{
  "d_model": 192,
  "n_head": 6,
  "d_mlp": 768,
  "norm_place": "pre",
  "parallel_block": false,
  "init_std_o": 0.0045,
  "init_std_down": 0.0045,
  "lr_head": 0.0108,
  "warmup_steps": 200,
  "steps": 7851,
  "dataset": "wikipedia_en"
}
MLP neurons of a small language model. Each row is named by its layer, matrix (up: input weights) and neuron, and shows model dimensions 0-127. Each number is 128 + 32 x the weight over its row's rms, rounded and kept within 0 to 255.
After each neuron's rows, "fires on" lists the tokens most often at its 100 highest values on Wikipedia text that the model never trained on. A number after a token or word is its count.

L8.up693 [104 108 126 178 117 193 150 123 145 126 129 114 148 130 161 140 108  61 126 128 129  98 108 110 132 140 133  96  79  96 136  71 117 142 112 119 205 111 157 175 101  56  92 130 195 129 144 112  75 119 154 100 116 121  99 146 182 113 128  86 166 114 123 140 142 148 131 122 140 137 167 157 110 164  90 153 134  83 135 119 115  91 118 133  59 125 127 121 115 179 142 126 144 102  92 163 114 121 105 162 180  88 110  89 135 174 163  66 116 129 141 171 148 107 130  71 143 128 109  83 109  92 120 146 162 192 156 111]
fires on: "in " 18, "200" 18, "–" 13, "| " 11, "(" 6, "on " 4

L6.up483 [156 109 130  93 124  93 137  92 115 176 123 174 156 129 158 100 103 150  62 179 127 140 102  77  82 120 153 170 113  96 133 103 150 175 113 133 154 139 127 164 103 128 153 171 101 152 116 133 177 179  80 140 177 138 108 119 128 137 106 143 151 146 142 165 159 141 164 144  82 122 108 143 101 177  89 123 165 138  86 116  74 107  89 103 121 146 182 129  89 105 107  77 153 196 140  65 136 168 134 124 126 131 115 119  60 155 118 133 130 125 133 128  97 170 102 143 112 107 175 131 113 173 130 167 143 126  98 143]
fires on: "of " 41, ", " 14, "as " 7, "rather " 4

L4.up90 [140 108 107 182 143 118 164 128 144 159  82 118 105 150 110 136 108 136 166 150 119 179 114 122 133  83 133 152 143 115 144 107 145 123 139 146 150 111 121 102 123  98 119 108 166 116 142 117 136 159 156  98 102  67 116  60 222 139  87 171  90 141 168 104 130 122  90 131 160  76 132 129 152 102 138 186 144  96  51 117  86 160 144  77 126 126 199  81 147 158 140 146  98 149 117 111 125 190  92  84 123 137 188 138  95 175 131 115 127  87 121 146 188 107 145  82 114 132 145 115 115 130 168 142 145 161 128 130]
fires on: "| " 28, "of " 11, "at " 10, "were " 7, ", " 6

L2.up157 [ 91  91  67 166 143 162 126  30 166 125 101  84 158 116 153 104 163 157 179 103 108  70 137 116  95 128 114 154 109 164 154 161  85 125 147 107 115 122 123 106  99  91 151 137  71  72 102 139  89 133 127 192 161 108 146  90  47 108 172 185 119  98 117 167 141 108 138 114 179 173 138 127 119 152  72 121 125 148 155 121 119 154 135  92 165 159 166 163 154 152 149 156 109 141  98 108 103 167 126  95  78 140 174 136 136 191 137 160  90 129 169 178 134 153  95 121 168 104 134  82 121 141 147  94 110 179 124 106]
fires on: "v" 28, "qu" 21, "av" 20, "ov" 6, "em" 5, "conv" 5

L4.up148 [137 143 146 123  80 187 122  82 166 168 100 166 124 125 161  51 151 219 112 149  78 136  83 125  64  63 116 107 163 156 137 128 123 128  87 157 103 195 119 132 150 133 168 136  66 122 108 149 150 175 145 124 144 109 115 154 105 121  89 159 139 173 125 139 112 131 182 117 138 178 151 165 133 145 141 156 134 114 164 164 134 118  70  87 111 121 107 204  78 122 109 136 116 146 158 146 161 178 196 113 158  92 101 137 111 136 161 136  98 163  48  97 107 139 118 140 105 104 196  77 115 168 168 163 149 137 137 108]
fires on: ", " 67

L8.up167 [169 142 173  87 143 143 112 125 143 137 113 123 150  89 110 195 103 125 156 180 100 131 151  90 109 132 102 137 165 135 151 138  89 117 123 212 154 129 130 120 118 130 124  92 113 106 147 166 174 145 156 127  98 164 118 129 162 122  91  84 162 116 160 128 150 125  71 106 121 145 127 114 128 137 111 100  92 179  55 126 158  97 141 222 169 104  99  97 100 149 129 154 118 132  82 185 149 103 123 142 146 126 148 160 150  88 226  70 120  95  53  74 142 136  72 139 162 138 147  88 152 138 108 138 103  76 202 139]
fires on: "." 73, "==" 8, "=" 8

L4.up63 [ 77 140 131 116 135 177 163 125  99 138  98 153 124 144 109 164 129 128  54 194  97 126 116 148 124 121 114 162 153  98 105 160  59  85 137 118 155 141 122  73 100 163 123 143  94 182 122 108 171 112  94  89 112 141 143 192 162 121 152  97 116 173 165 129  76 135  69 135 102 168 155 102 166 159  99 179 164 114  44 106  86 133 117 130 115  98 141  60  75  98  99 114 119 114 120  82 131 118 206 150 129 191 104 115  95 128 125  18 186 105 112 156 163 156 106 146 177 128 155  74 112 104 129 153 172 117 140 133]
fires on: "=" 33, "===" 28, "==" 22

L4.up536 [ 85  62 125 181 150 115 131 131 131 120 143 102 159 179 138 104 141  77 165 148 135 160 173 148  84 147 176 109 149 160 110 144 106 146 194  83 166 162 135 106 125 179  88 146 108 169  98 131 172 163  99 151 146  69 139 161 175 103 111 164 125 128  61 104  75 173 157 100  73 120 163 114 139 134 162 181 178 132 123 139 128  99  95  90 150 118 145 119  87 144 133 110 126 113 109 179 135  30 140  72 139 121 179 107 112 121 146 109 167  96 119  97  97  65 113 163 111 180 135 139 157  87  76 139 145 157 161  93]
fires on: "y" 22, "and" 8, "William " 8, "follow" 6, "ei" 5, "John " 4

L2.up344 [151 216 108 123 156 151 140 119  52 117 163  90 129 118  87 178 143 111 174 134  64  67 123 123 139 158 154 152 152 108 169 106 115 139 141  93 129 146 142 163 176 179 109 159 164 105  91 184 166 193 146 148  52  83  74  88 146 144  85 103 110 120 130 135 164 134 109 168 165 150 107  61  74 121 139 141 100  97 179 123 145 124 131 165 145 120 171 181 102 168 129 110 148 166 179 123 185  84 165 111  77 117 150 189 132  94 112 146 104 121 126 111 134 180 119  55 109 143 115 169 117 138 147 168 146 141 148 116]
fires on: "'" 45, "-" 26, "’" 4, "“" 4

L4.up31 [ 94 136 112 141  52  96 114  69  82 133 113 189 106 113 130 103 116 123 167 119 164  90 113 120  47 143 113 118 149 198 157 118 187  93 124 156 127 148 132 140  86  77  98  97 124 129 134 117 155  86  64 200 131  87 172 160 155  86 105 167 168  89 135 158 140 168 129 132  89 150 120 132  99 126 164 161 101  82 136 159 107 158 160 156 156 166 153 141 114 142 101 143 160 142 144 115 129 112 118 159 127  96  53 126 108 124 124 154 142 153 129 115 125 162 113  92 131 112  86 130 160 108  30 119 114 134 180 141]
fires on: "met" 25, "n" 25, "med" 9, "pe" 8, "ap" 6, "equ" 4

L6.up626 [171 108 137 189 143 134 163 169  90 123 131 153 131  89 137 180 107 126 214  76 156 118  95 168  87 107 122 155 137 138 110 125 174 170 130 165 160 105 150 143 127 136  87 132 134 146 106 101 115  52  40 129 108 182 150 112 179 173 150 112 134 162  87 144 124 123 177 143 158 171 133  74 164 135  98  82  77 129 150 111 145 163 110  93 151 171 118 117 120 173 130 206 142 155 116 160 127 114 144 139  86 147 128 154  83  79 121 122  90  71 120 133  81 117 164 115 117 174 158 159 102 124 183  89 100 122 130 166]
fires on: "and " 59, ", " 10, "or " 7, "D" 4

L6.up589 [172  85 122 135 133 145 137 104 134 168 120 134 131 172 149 164 191  76  94 155  31 115  64  93 138 131 153 157 132 106 123 116 155 156 155 106 112 179 101 140 111  68  54 121 131 119 172 162 122 111  99 158 140  57 126 111 155 121 102 200 163 148 166  89 161 148 168 140 154  83 141 162  86 139 135 144 156 113 133 152 124  61 130 136 109 151  90 102 144 157 108 173 151 134 191  91 162 168 139 189 211  76 125 117  57 139 108  81 106  95 137 148 122 104 122 120 122  93 160 148 101 149 133  88 112 104  58 139]
fires on: ", " 38, ") " 7, "also " 6, "8" 6, "later " 4, "and " 4

L6.up548 [110  68  92 122 179 162  86 132 101 171 117  67 127 115 116 137 117  76 144 132 127 154  36  64 136  83 131 120 150 132 111  58 115 149 155 115 103  35 202 138 148 172 135 152 146 125 164 107 131 112 138 123 127  89 136  80 188 151 152 112 185 143  98 181 115  83 159 160 140 130 101  85 199 104 100 120 123  90 119 212 184 147 106 117 165 108 152 165 109 169  88 110 108 145 145 162  77 137 132  82 135 120 106 117 127 100 151 135  72 124  64 148 111 106 164 159 135 186 109 121 148 167 184 132 154 109 135 113]
fires on: "and " 44, ", " 13, "or " 11, "–" 7, "to " 5

L2.up136 [ 74  47 106 133 124 135 161 137  87 130 122 120 101 174 168 125 102 159 125 118 118 118 152 144 100 125 139 158 146  56 217 120 165  92 135 188 136 146  98 129 111 143 125 137 134  84 104 116 141 151  84 102 135 122  93 137 227 124  94 174  97 119 130  82  90 114  86 158  83 126 113 105 134 103 128 105 163 131 141  97 132 149 154 147 175 115 143  97 174 214 169  71 144 161 115 165 134 115 160  68 102  95  90 138 150 161 105 107  90 107  87 134 149 113 144 200 175 104 142  59 133 102 166 113 167 128 158 144]
fires on: "of " 29, "in " 15, "at " 13, "— " 11, "to " 11

L6.up24 [121 137 177 117 113 127 105 153  73 164  89 118 141 175 119 167 115 105 167 147 141  66 158 180 166 125 158  92 102 122 154  82  85  50 147 127 111 117 128 165 188 117 100 124 107 125  84 115 141 138 108  91  68  97 105 115 114 170 151 155 124 127 116 129 113  90 126 138  73 144 117 153 103 166  77 157 142  89  71 147  99  43 185 127 139  78 142  77 165 135 105 121 164 181 116 106 140 152  82 183  99  91 166  95 157 204  93 130 164 116 115 150 103 138  82 138  77 142 132 169 147 175 150 119 115 157 149  85]
fires on: "| " 53, "(" 10, "; " 8, ") " 6

L6.up168 [108  77 174 137 114 131 119 145 158 143 144 132 152 159 109 146 120 107 142  97 148 147 130  82 149 146 114 129  73 128 152 160 152  88 105 129 103  95 144 146 144 133  96 107 126 110 177  90 136 131 148 161 119 174 152  80 110 191 143 192 107 194 173 147 137 126 119  90  89 158 109 165 120 152 133 120 110 159 110 108 132 140 109 121 151 136 163 150 178  91 108 125 119  67  85  70  89 123 147 122 154 108 142 105  72 144 186 134 154 131 113 170 105 141 144 126 135  70  30  73 188  79 192 100 113 200 139 136]
fires on: "of " 44, "$" 6, ", " 6, "'" 5, "among " 4

L6.up320 [ 87 129 163  78  97 119 167 110 139  62 106 144 196 145 112 166 140 150  75 153  95 136 169 152 135 147 151 121 143 130  73 136 117 145 161 126 170 175 174 175 123 161  98 162 123 124 114 106 152  92 115 157  75 151 163  89 104 135 137  98 136 163 121 118 120 203 152 106 174 168  72 136 150  90 139 139 118 113 126 151 167 172 186 176 123 165 128 179 138 138 130  94  94 105 155 131 137 116 129 129 171  60 112 152 125 144 128 172 110  62  79 134 124 145 104 157 108  49 144 138  58 113 160 118 132 141 104 154]
fires on: "the " 21, "'" 16, "/ " 8, "il" 6, ", " 5, "s " 5

L2.up366 [112  92  80 143 134  52  92 144 152 135 172 137 106 128 187 124 161  61  42 139 141 113 148 102 161 123 123 121 134 105 161 165 119 109 162 131 144 166 137 110 108  66 119 163  99 152 124 141 113  87 111 127  98 105 104 133 157  86  66  99  99 111 105  86 172 134 138 204  76 133 146 147 129 117 153 102 128  84 145 156 135 164 154 165 155  75  92 159 101 103 121 149 144  92  94 149 159 121 108 162 150 139 151 172 202 145 187  61 114  97 153 126 119 147 166  86 101 144 117 155  72 127 139 157  89 155  99 175]
fires on: "as" 20, "and " 12, "." 9, "| " 6, "es" 6, "is" 6

L7.up656 [141  89 142 204 138 148 152 114 153  92 120 137 148  83 162 141  98  59 121 113  76 130  74 139  80  97 127  64 196 117  73 160 136  86  95 104 133 136  98 150 216 164 109 120 115 115 136 105 113  88  68 192 155 176 149  65 181 110 145 154 112 154  89 107 131 147 100 148 131 165 161  99  94 117 151 116  96 191 104 163 124 187 101 112 167 172 108 179 126 113 141 177  50 144 118 157 170 140  92  97  99 148 156 132 189 115  72 169 100 125 132 115 150  88 150 138 144 137 160 100 176  92 126 177 132 100 130 114]
fires on: "and " 45, "or " 8, "most " 6, ", " 6

L4.up2 [121 100 121 103 161 158 133 148  83 144 140  61  75 160 152 157 145 111  99 153  83 112 123 156 106  79 136 144 131 101  94  93  69 114  62 156 176 156 113 163 133 140  96 117 140 129 137 110  83 150 143  87  74  68 130 126  91 143  96 129  97  99 166 114 147 111 117 173 130 105 116 133  82 128 153 206 140  67 189 130 133 131 201  66 130 150 128 181 154  97  98 136 130 141 171 122 154 156 152  64 181  86 132 124 110  98 142 111 108 121 105  80 100 108 155 132 167 138 158 169 140 122 138 107 127 192 123 135]
fires on: "'" 58, ", " 7

L4.up620 [128  63 137 141 103 140 106 120 117 127 115 127  85 166 145 176 139 129 171 138 135 112  83 148 135  10  91 142  87  89 127  55 149 203 146 139 115 167 105 114 153  79  79 149 114 152  89  96 131 127 147 100  99 188 134 138 144 191  97 152 150 122 159 104  93 170 182 159 118 159 132 149 102 110  76 172 133 103 105  96  88  99 121 110 100 119 144  70 144 154 125 145 115 135 192 156 137 135 180 151 118 187 150  91 133 191 140  82 147 113 180 158 137  91 113 116 128 120 158 106  82 163 142 163 116 140 193  95]
fires on: "(" 46, "July " 15, "and " 7, "second " 5, "| " 4

L6.up511 [159  75 126 182 125 159 110  95  84 131 106 107  87 141 122 129 107 137  90 145 114 124 123  68  94  73 149 115 159  97 120 159 116  99 146 129 108 137  65  86  73 160 186 132 134 154 135 124  69 147 168 107 133  94 191 119 150 126 135 158 103 114 198 110 125 119 115 130 131 166 180 153 126  79 116 132 115 133 148  90 162 115 106  99 195 140 162 123 111 128  98  96 184 148 125 144 125 170 148  85 100 105 124 137 133 122 123 185 129 157 152  58 109 104 139 146 131 138  90 100 119  65 116 114 143 157 146 135]
fires on: "and " 42, "had " 10, "also " 6, "y" 5, ", " 5, "having " 4